{"d_model": 384, "d_mlp": 1536, "norm_place": "pre", "norm_eps": 1e-06, "init_std_qkv": 0.0326, "init_std_o": 0.0, "lr": 0.00592, "doc_mask": true}
MLP neurons of a small language model. Each row is named by its layer, matrix (up: input weights) and neuron, and shows model dimensions 192-287. Each number is 128 + 24 x the weight over its row's rms, rounded and kept within 0 to 255. Numbers have three digits each.
After each neuron's rows, "fires in" lists the words (lower case) most often at its 100 highest values on Wikipedia text that the model never trained on.

L11.up45:099105125140118120107128098137160092111150151112135140123174077115126142111078141142112137115112141150141121126103131107127191146117120127133155138176156102117123136137193151090121136112146128153117155137148095148153182151135132120144138128156116094166143140119123161102105148158126167151
fires in: "most", "more", "mostly", "very", "under"

L2.up94:130153124109139104109146119146160109086128118150166142156142109121094114132100113166104110127141100130153123147127156106132169116161137134149158127113121098090111113119115171153137153185130115136085124124103132137124161162138126168122097145107199120074149138155135130141115135125117149087
fires in: "art", "architecture", "artist", "artists", "arts"

L2.up701:103118136139105082122081095131115106132131095132152142161103109105107148111114114128140138138119122145155159133124115109143126146120131085171086176136100097088113087150154164138120167131115146121169125090129124134119085126101120154100109128113140153118128121082116111077132141143155162142
fires in: "his", "her", "its"

L8.up479:180141142132098119090106111144109151162145164061115050122064112130111154169139133109144122124144164103110092132157097113122124103137127087148105099096128176123120139132118111160156125153132129115148094108133130160168130078132124139119118111111142143139164111144142154160112137135105126093
fires in: "of", "and", "in"

L11.up404:104122134136094157159094153088128107174120099117109098121156114154147123127146116162147181094149118172147114104134152137096132116127154169094188132168128135105103171148144105109116157109102147150110130176106091157099072104097142146116149120135109146163145135128129145139141107133106139121
fires in: "he", "and", "she", "also"

L2.up761:136119129141128164143159136089135117138141146144145103131147084152126128142094146152102144115100162128096151098098090122116099120120152116141117170126110133097074119135178121171119180124127097120111109137095119126138113089120112153144146114130132147160160134152117105131140124099122138134
fires in: "would", "do", "did", "receive", "door", "achieved"

L8.up943:108105103140097109167121125134133130114132128118145129135134170120070111145154132151083143091172121089156125141123129122103135159119155138147135164128135143148149083130187139171132178122126114142113123132093116125128134136172130155133158116113145148120116075131136127079073091121136114106
fires in: "a", "affirmed", "the", "v"

L6.up1162:113146123114170129116115113123132129118112165112107118131153125145099098114118103200110139101152085135107118116135117148105166098122122101132091152165146105114164121113106133142139106123208142151095146092122103119145115103138096142154144119157139103090087164085094131142084114154120100141
fires in: "most", "more", "first", "mostly"

L11.up694:108135135166134150152121114153162123169125138096167114137113161154111135120141139156129141135185123113151135112138072132159119115125076132145108123187162124137107124175115116151132140082122144113132138111155147117132116143151129113107155120120140151134133079136151148137132150169141106099
fires in: "the", "at"

L2.up342:120138136135131189123077170089142086153130098147154145170140170167122098171089124159136140114096082122108141141131112116122160129147131139169142066120127156100160118138122146114120110148107109098105111147084147147092129073123124171158159122135135170086191138121150158139062159124109140135
fires in: "total", "sports", "qualifying", "class", "sport", "classes"

L6.up962:138154080148124141082120144145161118164164155145164119108145123124140145110116100114090087094144148167136122107099057132136122124122092062132145087161117144113140138094140139097151133115146109112147095127171133131149138090152104107138114171062105187162132159117095193143120148133145145161
fires in: "at", "near", "from", "to", "atomic", "new"

L2.up1196:125130154129106140142145134132153109128087104148115115151147141155139122162119129181141148171112127110157149126179086073111102106148103144163150108116163135135171118119099114127137109133152128116128100078113148153085114107123153137116149110120107089124133128109081138167083116140102146137
fires in: "championship", "sports", "park", "sport", "championships"

L6.up708:144139136122133135148155133151082106116144107132179162173103157177144156110120144161142153153143096137146140091150156123103147119155143149105095132149110116156105132116148108151134095146157150139134156157149090094164134158111116120137142147094131139149103156159129148111100104053122133147
fires in: "that", "to", "according"

L6.up391:108140144139101122179125104172108096118126074150130110128137093146123111147123150122126114164130066155180169149178131150162134130084130113091124177135166129093086117157121175130128096145111137084131161143130116137113128113135102142089134097135166101141078148106106109126079178134110102139
fires in: "he", "at", "by", "and", "she", "manuel"

L2.up897:143125118134096083189144178130132146144130219122111170134114126148136097113130083171131152146155128126136121147153119132145128115166105147145139122133114128133123129111176138133187135154124117123141099131113130130086159096128107132105149161112105098069165144145105140097083112091148132107
fires in: "next", "late", "similar", "utc", "modern", "present"

L6.up1413:119153148146102146094143114087141107160138144093146111103132142181134148173087134115124137147142109139103130083103116074109100116114196071143154124135116123141199140097111150105121117118148131136122172185104109132145172139126134133118133102123101105132177155141115181160103168107054117137
fires in: "all", "women", "small", "in", "children", "over"

L2.up407:121136110134128107164114132141108070149135199143132122115139174135138126111124135193113119112126134109134129116186141113127132158148146127132128107149122177154155156104178134183126184136183072136113131140133144108150087064139130144126148171114127109176151166127128135140063140096109139157
fires in: "december", "january", "july", "april", "years"

L2.up1041:116116177103104114100089139112119186120171128142112119081154130149163132175147121102129142133150106133144120174136131118143146120114109088118139089125149162134136107124178108119143115118183087127145085101117142109092140142147129116141135121112150132140126105149128090169142159172113160114
fires in: "at", "place", "attorney", "attended", "attendance", "succeeded"

L6.up1141:131086077105143131106110130125147154115108136122134139114173114083091074093125101110132122164092105155122090127126137109111121110056095144169151127160131118125133090139114118162126147125138164185132137156119191108128168089155086173096099117120130131162132122163144142103130144157098092089
fires in: "to", "of"

L2.up637:136127156100134149135169113142101172079128176136101135096119172125112072162093130114101102104126103147115119118146097117099121129140134129119144142128095132107101120084106109138158153128118180166125119131116133174106091146101118167123090155129150162141133121101144224115116135151118136137
fires in: "the", "west", "serves", "view", "information"

L2.up1116:154125124133128083117128130118152111091120109138139142156144135115100144152102161117081101096118176145120113088162122173128097159112110148114148140155143103151105186163142164153110123142170109154134118149130101150154151085037132103106120088130181117103108114155148170111123124146180110110
fires in: "website", "civil", "without", "never", "occupation"

L6.up1515:137091118137116101137140147099128124125116125128121104156145153118143098169102164119134130108108120124146125126113137153126140136112113160086169133122165103156169144135099086173111074074165141099111141140080153161144135138128095124129149159174133091118162129132108149101139120146172125148
fires in: "of", "s", "least", "nearly", "very", "most"

L11.up766:091119120128092107168166126125120125144108121137110152117091151103086140112140107130126134096142112113163164154126117111134134118108129163127148158119154107133118103116115135164096135101108117175160156143104118130128137131127136111112113146114138139130103147145163189116124131140111116145
fires in: "on", "in", "massachusetts", "his", "philosophy"

L6.up863:071105118145147109118149155135141126163163112130109121197134132110151138085112119161155114158160183141136124117113124111118118127109113105122111060109106089143157142104118145104129126173127139122123117164146128153127091115129122096169151115115093153094115092107107151093100116138132164120
fires in: "university", "world", "athletics", "institute", "cuban"

L2.up238:087113119154139128088134158133150128142117159122106144139122166096098117151111114145101123106138128162149151116121129146141082122154096121164131168137104110123130129115176142222109096151100108135113101107131104179124144113136108085123101126131156071094135150099131168086091056093149118106
fires in: "public", "northern", "private", "civil", "central", "southern"

L8.up863:154140129112100125130127134144170132107147090123106124148164120126094095180108162110136147117156108109134135124137126107092167112110105103096095152149148105083154099154169127126154170131112084102168114120172115167147148132157147172123145120135123100135130167085124096109133125106121169118
fires in: "at", "atomic", "men"

L2.up712:101087137161091125113101107101141157121181178117092083117118134127130124136153160110091143153115122109150120119098117146103118130122141108152117163169173129097126159153143117113102128156103123113106194130104123129140115131121101164109118133082120111110120098086092100104131109133119129121
fires in: "1999", "1993", "1991", "1994", "1996", "1990"

L11.up470:128113112123133156116133141139121148131113139127137193098108135123138163150178123145165134068096137130141109124077102127132105136143128168129084156165111104122110127132169139145136166161120123128138112145084108095177177126142101166112164139100159156127143158123133121117131128109093075102
fires in: "in", "across", "over", "throughout", "to"

L2.up1097:095152121161146138140087103079137103118164191129117120132118114163094086145152116164117132179124115111149093130160108120135151119110138132121078090136188131137168136134094141154116119127156144119130184135102135169129133100105141152121115152134138153134116107088133174116118143090112119145
fires in: "2022", "2025", "2023", "2020", "2024"

L11.up257:113133152120112130104132143120169120124128157114097127099103127098127086110099111126122066097138170120108130100110117135123143118133184165161139095173124128151120102132119171101132120172075139132148097158176108139181173144149147111135150146134159127129110101100113162147169140135122168125
fires in: "a", "by"

L6.up1481:170096168123111164155149100115165090144142097096156139124144143128116102128095104119057124056132120155125124163130126129132125199153136138113115141142149125127140083129119132131114113148144150115119129183114131105157113127144116185132146120135109112076127148082135160128179148129140120139
fires in: "on", "already"

L2.up1314:087136121147123127161110097133126161125131112153161138128089171132111109110121149142122131182137115124144120145162091110124112122171161176141125099126118149128113126133101149130148137163134131115131128163141112097125139128164135155119063125082137106085138124097109115119117110141089118134
fires in: "september", "april", "october", "june", "julius", "december"

L6.up1357:148121129155152122098142104123136143129127162092148134169118105150127143189118138114148121096119108118131110157144070155150095156072129103182148126131150137102106137148101150151108105128135136129090104165148112135139175134141114144152135127096130108097113115122133152160109155109085123079
fires in: "of", "between", "by", "from", "both"

L6.up47:140120137140132132126116133156104116127141130132117091140115152085112084108129149138149143146159102098107093146123124159076120134108146144113141111090114110148112090110198107135131079151165103127097156128096146122086125146113122173098126115152128129110135125136133186138137162092127139142
fires in: "where", "when", "how", "what", "get", "there"

L6.up998:121132112122148118123129156132116136097161085100110098120089110059140101105135128122118120112157134096157155103140169085160145124112139134105132139134091093099162153127184142118184118144088133105146129118129138143160147148079121110116091131087137101083166133134072121123131151085168111149
fires in: "is", "a", "of", "was", "an", "such"

L6.up93:148132141087151102125129135123113109115147135134146135132111068115095152118173122125152101133103135142120139123170161142117115153122161112159131108150096068128119114113167131112134132164122127165106134135137087131141092127150089173142151149139137127147080123116134145112141123183088118125
fires in: "at", "of", "art", "with", "taught"

L11.up996:119121159100159167127120149182165130135102115060117129100142115155125151152119141176150134113141154173113142120143115160116133115136095132085130131157141141142080122122125100113116097132145165100164104131120122163107116159139134152118126128108108105064180101140098133131099104112097111121
fires in: "first", "next", "second", "following", "19th", "last"

L8.up1457:127096143125120140112093153089154122119136144174150163091136165077124141121131106119129111110130150138094168107196137106116111143101092131124105133168163132146147151101155146148102161134105121095117153164129108101135160143167146131119144143115152154109103137148121115118170155103167144113
fires in: "and", "in", "at", "find"

L2.up705:136113115135154133133131136131142135112159107148127099119135118123125133144147161148110119127122112149147105108099129125143107099119097154122255138117102145099137131092132140136133097122205156136174189163138109096135123111105141130100102131148145120120168145126157135107084152140142135117
fires in: "and", "or"

L6.up365:098094104147142131109127140128116094118133114116087116128098129116099122124102118139087144185110097113103130127132154112135110128133135125145076147140087104111116087165143116154137136099123121161114156155097158120113128130158147124150130085118109101099133155107178166118140110166146144129
fires in: "his", "her", "s", "chromodontus"

L2.up133:133135100157165146116162115100138133182101100123154085131130171102144104145090158135106119125116160112118131122135144106127163140140154155108167131123137130118117143151129134128125152149098125150099126105156118106213137108119144110122109126151154143150137100126140125129134128145042126134
fires in: "april", "january", "february", "motion", "constance", "october"

L6.up1070:096131101142159128106158074138119138131114094118154155120107111161148122110133075083152099074149116143121140117097163137132157147125116098122115126119160068128139133139151106163139115149109114114130108121162152120136139127131105112113126086123168133115110119107093130099150108096078097141
fires in: "japanese", "tamil", "american", "dutch", "new", "spanish"

L6.up346:131157123128132131112088136179134115078167113107119139128133126144092143141112110108138118129154141199079096140131134086146118135178128079100133092137136142179149127124110140134144127132092125130165149157096110109120127123143081188129104172057101110142135131092124138157079135135129125116
fires in: "of", "on", "for", "after"

L2.up905:145102111136139136101081142142072128101159137125144143133143119147144157116116123153113106139113115122137093100134116124150120157145129133162117148170165100170139111092125139154099140159120153118136171133155134113145121138140133101106140135115132159137109107112128112138085164140148138143
fires in: "city", "district", "region", "group", "area", "county"

L2.up152:153128139086132143133127170100140147132085085142143085115122120146088152135125111109135162149115143125154112127128116108099154112143151144117191130093091127113096134116061112136170128138127147134200146090137183113106142152116142119103154132116099125112184121121055134140088163133108172115
fires in: "next", "first", "took", "last", "take", "bronze"

L11.up1483:114127139148153140103118078118106093129125114119138141111151162103101141146172173122107173121131130101103115134115136175118133104132134143063130160127107106171103187091110144101133174148148125155137097090100110155121161131137108110129136132105185148141180109132115139109144174145131096133
fires in: "the"

L11.up14:066139118123151146124156159111113118119097087109114107143152154139122150147169117178087167145100122092105104172135124144168122145125125148139128164094089106122125104128150169129164149132177128092149097155164137148083127132141133136115124142148099166116123142146139111131161108107156138148
fires in: "before", "during", "until", "since", "after"

L6.up310:147115113128156137157131147131095138107174124163081174189152120107123138127191121140122106111129110097113159144138139128117164110091097152101128090120114136179137157108116147143143109146193110109095107119139130133110149170133150162120144129140164137140124144127145147130137132134129093129
fires in: "that", "means"

L6.up688:134112112127132087146148157128097100129138130163132131120142089078123125135167103172124143112109127149130112172146169163145144103124120118146092166121115134125139046135144142092132111136150152152152125161161129098185122134119127131105114120083149143116138106135154120154111104125146156105
fires in: "after", "at", "during", "since"

L2.up1103:132145138157154162087100160118147131117143129161133128141148127159096167103115088173154159125145123089091105105124169131131113168153156122125121133117137105161120147149142139110145153150142142125117100113155097139137104101093103120127121107129131071173188150125075150143188150140096133114
fires in: "japanese", "american", "spanish", "german", "russian", "italian"

L2.up1228:125123124116080135114117185113132138138108102115147091153117106145132090138102125128103160163140193145087123141176128117111124135147113125125105067150166126072120127136099115080174115138140152132139088126145118143133142170089146111086132098129060103151136139135107133126151126157148172119
fires in: "8", "9", "7", "80", "82"

L11.up105:097139152105135129071135115168168124155141138111126162131112092114151135130133110152125155127124111146128152122146164114103133131107150083140147124148150164126148125113119149138115136098120153117097115139122183112174121106122101106111145130081163117154102132126134118136146134128096141152
fires in: "at", "atomic", "attorney"

L2.up1486:136165104124145101101096130117133081101120139143177141131143128116099137176085146147117151111102121129116146142105141119101147200132192116129176089124151174145160124125120110130138153183142124157115130139143127122171117125151132164136105192105106119102114106135123154155115087120057141126
fires in: "october", "december", "february", "march", "city", "november"

L6.up563:069099090117144162163138187149159129108092134130112114169139148090115132108121092119162153130111136095123118129145174166160180116139142131111117143160117095153115123122108148116153121118138104105117111144149120172117136115164106123086111128136124152127121150120101095117105132089133150164
fires in: "because", "however", "so", "if", "although", "that"

L8.up925:113124128107142150131143128111129181161115174104120130075161093122164157134163126115133177141129112113152136157147171159156114163127148095160119149122116153161136137102129161157123109145141096104111098142120118112144117078129143139135139133081122128162147163131149123136156122180135110100
fires in: "to", "from"

L2.up758:129116100112135105158105104137129139128153138111171156152090111134137139119103132160128109083111130114111139157163138088157158120113107115066109096097129118134135098105139170122197152133130139127156165130096124098125125133155115124099142139131140124120140103124139133177099145123119138148
fires in: "november", "december", "october", "department", "depression"

L6.up1156:125127166136135120119124144168115151118137171102155109127157075154117126113168123165127137125160092113131156112103140154136145173093131156141173123126128114126142086150119095105136130106112140140100132130146086121128116130134091102138089187140114138146126142147108142141128138158072100116
fires in: "between", "both", "featuring", "of", "from", "in"

L8.up765:102131128155149136121135147136097175097161136147128129122126109123149109134133117119136123133087140173076103091105132100109114129141173126165133110152114104128075158121149134117118142110115183134149148086159094133118099121090151080155156161065084113150094115158125172101126129097142114139
fires in: "was", "is", "are", "were", "temples", "terminus"

L11.up738:101140102105167152162189153119177121110157142116132077151185089124091099124147097098157098119131105120112132123143117053177123136125124169144122139126098090104143145132091122110161129146125142131096121140167125131120112159178165133150138113119145141060120093113127145135153105112163118091
fires in: "a"